Weights of a small GPT-style language model, trained from scratch on English Wikipedia.
Architecture: RMSNorm before each block, rotary positions, no biases in attention or MLP, tied embeddings.
Training: a variant of Muon for these matrices, 148M tokens, 9009 steps.
MLP neurons of a small language model. Each row is named by its layer, matrix (gate and up: input weights) and neuron, and shows model dimensions 16-143. Each number is 500 + 25 x the weight over its row's rms, rounded and kept within 0 to 999. Numbers have three digits each. A neuron's up and down rows have the sign that makes its largest values positive.
After each neuron's rows, "fires on" lists the tokens most often at its 100 highest values on Wikipedia text that the model never trained on.

L7.gate128:494484514504494488493469512503509489515532494451509519494516503540507510483458487506497478531527469553472485548552506459461515493532532508536495502474528519460520457507449542476498513511511513437493467482486484518523490502485480479474511433508558484499492513564487462486472491509524542524535514492471500501487502491492531461497512509518532483448507508537475529449476508526503471508496
L7.up128:441511547484502538537482489517504494532517508510500497495496467487521495518523455490544496519498517511496484552501488542448483519508539491496462550507517469530509506552538534483533531518438471496504497552492503475491522475512485463516500500444539466462477518520506536492511495495485502508481500519499481503512484505537445495484500483509488483515506509487502485446494501518507526502517
fires on: "p", "pe", "ing", "th", "ion"

L7.gate307:505484548505453477471464457509460463474469540452505505514513474488523521510488473521515513514450453510496499481473487476508493503542500446517518490490459512525495524481519515504443505512484523521528492504552468442509536495511500482480471493543518491540496502538478501524521459557470544531446483489488490516468516519512499495541513520503504532537481512489499537474540469546482482497483
L7.up307:474522511476500498520479539530494513476493532475513558501530498493517532495489457487516516462509462483500519494455485481467528507501540490512481495537505468540546482482521488513518541468468551447528515503500523510521533508492470519455486482531495551505533517507495511535507493448499522532485469479511478480487522499546517498502480487520502533520501527487527511476479473484493468503478
fires on: "re", "ec", " t", " Gre", "iz"

L5.gate137:506475536495493503537502507486494504494534473507530485463502484466491471482500534460534504491497471504522513526505460514535503471535498419457455502534477556502538490494553526523485513497487517457509510496515489519499493481496538483511449484493514544527476484523501506460512539500533491519478511471534503481506472466497490502510536498500445498489506540521475489541499477469552457536485
L5.up137:520548534513528504575535517505543523489491506480535481531495479499518498460460446554508486519487510477492502459505561513449498512546529508506489508475494496499526497527558530488491512477507449466518534490443530491490500551504511484500513486517507490532477488486477509487467504485529499526519511513526507506481472472512480520490500493508501472470472506520487508556475500486494503548504
fires on: "id", "ess", "od", "an", "t", "ts"

L7.gate267:497489542531542475486512531463464509486476520483461519530487488508489497526520491504490505468508498518478537486526484524495474489531514450478512518511522525516497517454519505505475517526449504501540543501459551497492540481490555554457504488527503537529474498455491535538503498461473450495537538511498554527504494486514486482488530509450514515491464496503554481521488471468514468478486
L7.up267:498536516488482508491510527503516490479473513570516502484541483509501459478504505523546457507529527457517520536467500516518496488471486488470500484483486482520455445524524480461479487529466491534518476506474507517527522505558498471541530487489493461474454495534462532507494468477475474475488504536462508478459476489477482533517541459546485510506500511481528515520517491491489514507524
fires on: "t", "et", "ort", "id", "p"

L9.gate106:477522487463514495484451501512521464501492519465506511499493463519510509506545496471482506542495506524502521536489449485525501483512502435501506483497526506465509541514544543527530454483493533509516524490527506486486506532520524490526544548533507537475506493561504478505492518504501531509495490492528542514500523508545543473512497507489455498510498536547483485530473531524476472521531
L9.up106:543501493505544498527521550483515508492490466494524486500472472484480471520506453455479456478507476503480488488503476521515497510517539456486479479516528500471516544526477527507500441449454561513474485490486518527498531485503499509452478554536524535481485494496508530513495507449486485543470485492475490501511476513539488532516529489510486513485489487514538466473535491515513469494478
fires on: " h", " mon", "un", "mer", "ig", "f"

L9.gate396:481533508517459439533481524444535488500548475449521513511513529504503497473546504497548513531525500530512524518470550498473541526546518474503528479493509511463503496489500526455483479521454483476487515541471481497503511496471541475483464512512521527479555494503472502495508512493547511527465525516519506483534470540493491478491498483468513473510474504503474471494506486504482527494448
L9.up396:476503500466479527495466475465551511546517478487456534493523460553474485463495528502465491493471512530492554534505527505505520508537504509489513461500520468527517436513475518477514478447488505466509517488452514494463545456525498523506502507539481527521516467509494475539525543484469454495478487484479467471483504463504510526542469494499487494532514477513460499468488496539521491525477
fires on: " ", " m", " w"

L5.gate190:510465513498453480520503520467517505538522518491502523541522485515498468488503491505483464474514485491509496489499529520517547483493540535502512477478497477424537429527495545536469524521513487550507475517478536499489480463524516461526535482524481494469562485490477490476510548471470478494464449493466492509491480506508506487498460496530476528540533510470505510533509503524484506498503
L5.up190:511497439495481518497515511520475500513479520507517502469479508534491466514516531511496483506479521474492512497509452500500519523517469478464455528542519483570495531546509477499481491521532498545513502605505534483470502487502531476528514501497513491516476465506508470490467493463501464535512495480481482503462533519481516518477458537562498522477525482537525543496501534495509501505532
fires on: "==", "ar"

L9.gate2:491502516486538510455502495516520493495510520478572497489499514533535523537503534483556483483573483529537489474487467493483519521499505501514539557464441484470508504501500516504492485539473471541496521448490506461480541501528463521534482491488495497454504535546489540517532531462502503514506456458489494532477549510507488521531512501495484475491500514504532495491515467486489484466512
L9.up2:554500526489493464507486509489543491458469507496523483442502482515485528526561484508455504500490493486511524534484552496512465540516513482523496516476476485513478513529499529516522533475501460477500538497439484460484473537503475532533474501488546514483525514503517501497459561479495465563468514514505537468482524491514521452495507483521514529508464505496519509499533485519484473494470
fires on: " t", "re"

L9.gate200:510472491500504484542480446509497476472510499501467518489491515535507509556508456567522521466472495538499489547476507545462524501501486516509490486497460503536540530494466506496490507471503487498498546487508503545508450528509493491539470521439513530509533484508514511442498514503534534480519492493505517484480449496500500533499499504490520532507519523473522496521455492454501487505491
L9.up200:517518542534503530502499483476539478487471529484494506459485533507501491505472486516519513503515484540523496541516466496515487494445483494495496468474471483516506486526515483468521495500530484523458500508505466523469483513512474472522536494541512512503511529527466467504547535526490490549475486517522506554495497537534516506514471519485484535511528492479465485463471515469483532517488
fires on: " gu", "ar", "ol", "il", "l", "u"

L5.gate256:483501462500494515459479474501507508531530478507537517501563507528475485519491570513561532494548459484471520517422524454500519474503527520482495489519482518454482508490544494503504469509526514481541519478475523548504528534504519476511525485480517498487498472535538481518484497526513517460505489531469513511516499486512486491506516488490534508517497515526509484511458516501513480548521
L5.up256:481537518516481454486503516550466491509504477508510507476521490510445498514501498513504510520514496478475566521472496505457508475466483475509518503512497497505465459495535534445538504545488531426470508521421481483470526451475471517489512482440502451481532494475487506508490480508539515482534532510496485501515456506488495529456473491491495476499523509527523474526505492532480514484490
fires on: "d", "p", "f", "ail", "ing", "ade"

L8.gate45:467477490484488502475550477562473483516483474490525479496513489480478497487460502496506467468538487533491487490499444516513467560504477508532492476495507519504506560517513445494472507532486460499491521534516516530518478529548490500456447485487506526475526502484487479487489468528489523501527499494501502559490490478460493532534526496481506508502551474499531478463501510487526515538475
L8.up45:501488520532488472479549504475514472517507497492522507544489504532481451512457479524514504455520500506495455531488456507473492544502508498530489477503478505498494500464494446518472474522470451487473530498514502467507489512500512525466486516475570527498524491520483496478505518518523469534459513523498522465491464450489464484520499569503509487483544486471541501489484478484534519489483
fires on: "est", "ant", "ast", "et", "er", "ment"

L9.gate440:465506448528486531495469498537537529467512490528554519502502476470512496501461560545494505497532515497492510499491546506537523503517466444481530502460504507477512496504518546515511501505467515524462491524506515530513475518507502522531511518506481478473432516533481510519498505520509528509489506529514489515462469501503511479546505538523494477516504489487548521490458478462475478507511
L9.up440:484484495477445461500483523490523510492530490489514462471485472505488511530494492503514489515482555510522506465475490546506484493458491469544485529432483484505508500508535536517489495470543501512447475461470499477489493475504486496493477469484468481500502481511524519523515509479519486501516461563468517508510469476504521483515524467495472523530513477550492535515512503458486512490491
fires on: "re", "icip", " oper", "r", "oci", "per"

L7.gate401:495471522456476443498510539513489484512533547493535520486533499466522504485488492507489530543523505478485532496514527540554462479505505472505527455493526466467533477503504522453495452482479518503510479492491532500506490499512561471484479458467513482520498467473478516479471524530479452534521562463525464470529526465497539490508520522481475486476493495480511481477516480509510508521479
L7.up401:489547474492515528471538493475519458502501510488511459498484510504472468480483539521533478545503498483439507518481520502498522510526475509462528516534535500494462494487517503486491490512462499492494511524516546482535512489508503476517495518522522480502483458521499520473493490509498500494471551540502479483495466444480517469522486488495473520474498479550476474497450539491457492521529
fires on: "ort", "p", "ut", "t", "att"

L5.gate346:503488515512494463483479496504533515514462515449477489482467451510452479531486514514477511460465465529549558496531493501486534482515494539513500524503512556477477486506501549513541486479505538509494474497522470518513504508558480491494507496478467528491510445454495508484506484536454446461508501506533521471472520535476481494496525508569498521511503501502507536519504519510515508475488
L5.up346:507540492482452503492536483549466486514506529517483499495498493509466488495481468496481505458464544490513492519488485521496474577527493530506494498526524512526507456476508473543510504545489525524464504492517530498458500523524506476533498480497494471440503449530516443493492513480523501479555508491487496452495537516514515536502518535498532512528473501502527468486499479501507496524536
fires on: "==", "|", " =="

L3.gate126:483533501513503458528532477530475496515497534498484475506482436533494463535507491499502499514529520493521507497532467500511525512452491489432518497518518461493497462482459520492520500516477477491481543493517519531498543466541484500501540517476530493534501493494537521468536534503517505533474491499494461500482493487482488472512537493489479509489520479474481525523473474464500484495511
L3.up126:471487539476515523502520513497492507529503536515544498532458532512470496502490516525524486482530520499524482511471485445510473494515513546442520552484498499507519475479492497523507523526505495519451535547502464511477444495521513569489463528473533451510467521496489522522491491474516500440499502486458519505518504514498566508482472514472482516464519507505505473503514479528490481493486
fires on: "ious", "ful", "ous", " both", "ished", "ated"

L5.gate384:478484518501498502529472565469512530430525539490529504472515457471492494459525523483507463558501487458476535506524523501509501510500545513496477474496473494463508567510479507487466515514506531508521484517451467553512518505530469457528465492509487470526508496508473480490489516484529512479492491471504486501482506440503487499479497468496518509465510530493494502501518513491489492549466
L5.up384:478505506521478483466440534508555532487505515480456481514507505491483481472489490498529474556504530480444495534491485508467459553516490513511499486500492505491500510488509470498493542525520500514472493492459501514480505504546486503500450518523492513513515532491477518499519492452513521479518520522533463492513471459487446526495519504534539512439519499518524530502540553427485470515512
fires on: " int", "t", "ult", "ess", "ard", "om"

L7.gate33:475507494467499499478510498478485518527509513511474503525471476523532503492515517486514509552531505529510487492513521474494504509491509466508507499502497483546504507510487497503487494525554467512497527516506492484504490521559536516493536513500500530497550498514540511470517534475519555472483467524491497528504497481469482529522529534555568440502498509482481495529434486464492526482484
L7.up33:503524462529509508530486492473549488525480521519496510497456568532474515502476524501460505537531475512513483558468483563509508466482466513490504487525475457501515506471508505489512485470527457464499517509504508432443512506511502474515515525506500526508501484468492487458514488491506512477495500531552540558489500482501509513464495509488492495483509456500478465479479507493482501451491
fires on: "-", "ar", "in", "u"

L3.gate300:473450528495467486498509512495515505493471489476514490504467530534481468551479517518531474489529491488505520460564543532491499458452472541484506487521482468539494479493486512498485488540470467498524466486533520478537516538542543543482469523509482516488485502527534545480523523482498487469477498516477496517492486461442488517510493490550449473500486497522495506508477501491496511488522
L3.up300:523482535493482517500506495510520512465479489497502488531476512482512519472492517455479468522521520539533443490499521478518505510524488500471514475484499457450491489478485529485537532449500535488501528519450515518471525480459501496494538489550534432467518495515539501509518511461488498481557515510453547521527474551473502479520443527497433485492489497501534510503470464486483497520499
fires on: "al", "ious", "ful", "ight", "ire", "ary"

L3.gate73:484557534473492480508491472505498516523517506556522510487459490474537429505503499499551494506543506509542473509512506482484528531513496518493509482451487488463494479537488528498520477502539469494481511463529489507513496469492506520501539502498462463510535513490496519496465512515492471516491515482481518497514492448457472475513531495529551506551522501492500479510481513494475525572497
L3.up73:517558516489493491527495522494524503502474518517484528517460509488506487516522530525484505507483555466492469497541494532510520511455501500500488525484502484544500527503498521464531463510544517532521459510517486491517487523479521470538502512483449477519486479464536493488520574491511496525467499447492485533512498567472532495486477515525484469507510489513503550504510474482528489522514
fires on: "l", "ar"

L8.gate385:514495505493506491499472520467487510506503536471494519465514513497489536497513481535508502444532461489510510487508475490470502485517489456444489492517508478554532534490517514475490477514499476487457477486492507514450551487539494511462450477496515557527487459461492489460481459561520474538511481490466463486466482507470508467482479532495485524554464492498502499501495468531476483514485
L8.up385:502462503507508497501507505482521525524514497498506545478505524507461490523547507485476469508534508499495499488489515523485491485524519497459465497475484502530477440537505533490502472508515540508511492464466520461472541455510476519486475515476487531453488484523447509512491482519456510512454513483475458509503487533470446527556477503527482468543504492498466485436469498534493505466507
fires on: " w", "w", "W"

L7.gate119:513448519444456494483521534470504548503498501500514504485503511465428492510475494469495471462543506502497478501512507547484479487485541513515538458485486491467470462456510504482528521483479469439530506507520498542513475508510511485517471492496511474472522550515520526501438473520509510501491463511542450515527493517484492502505533507521483467527470509476493521451509543521489491506504
L7.up119:472463506467487474522511496497489485536528544486481532499478480502542457458511454488465533502490501499486509503508506487487482499468508491539452470464519529476497519460529489521488381496495534478486498487526495475533469513506496437503485519490510567519497525488502479516493520485488502486533538519498504476493519483500459472487494521554477490493505497489498507487487512508541504480501
fires on: "ist", "er", "ian", "i", "eral", "est"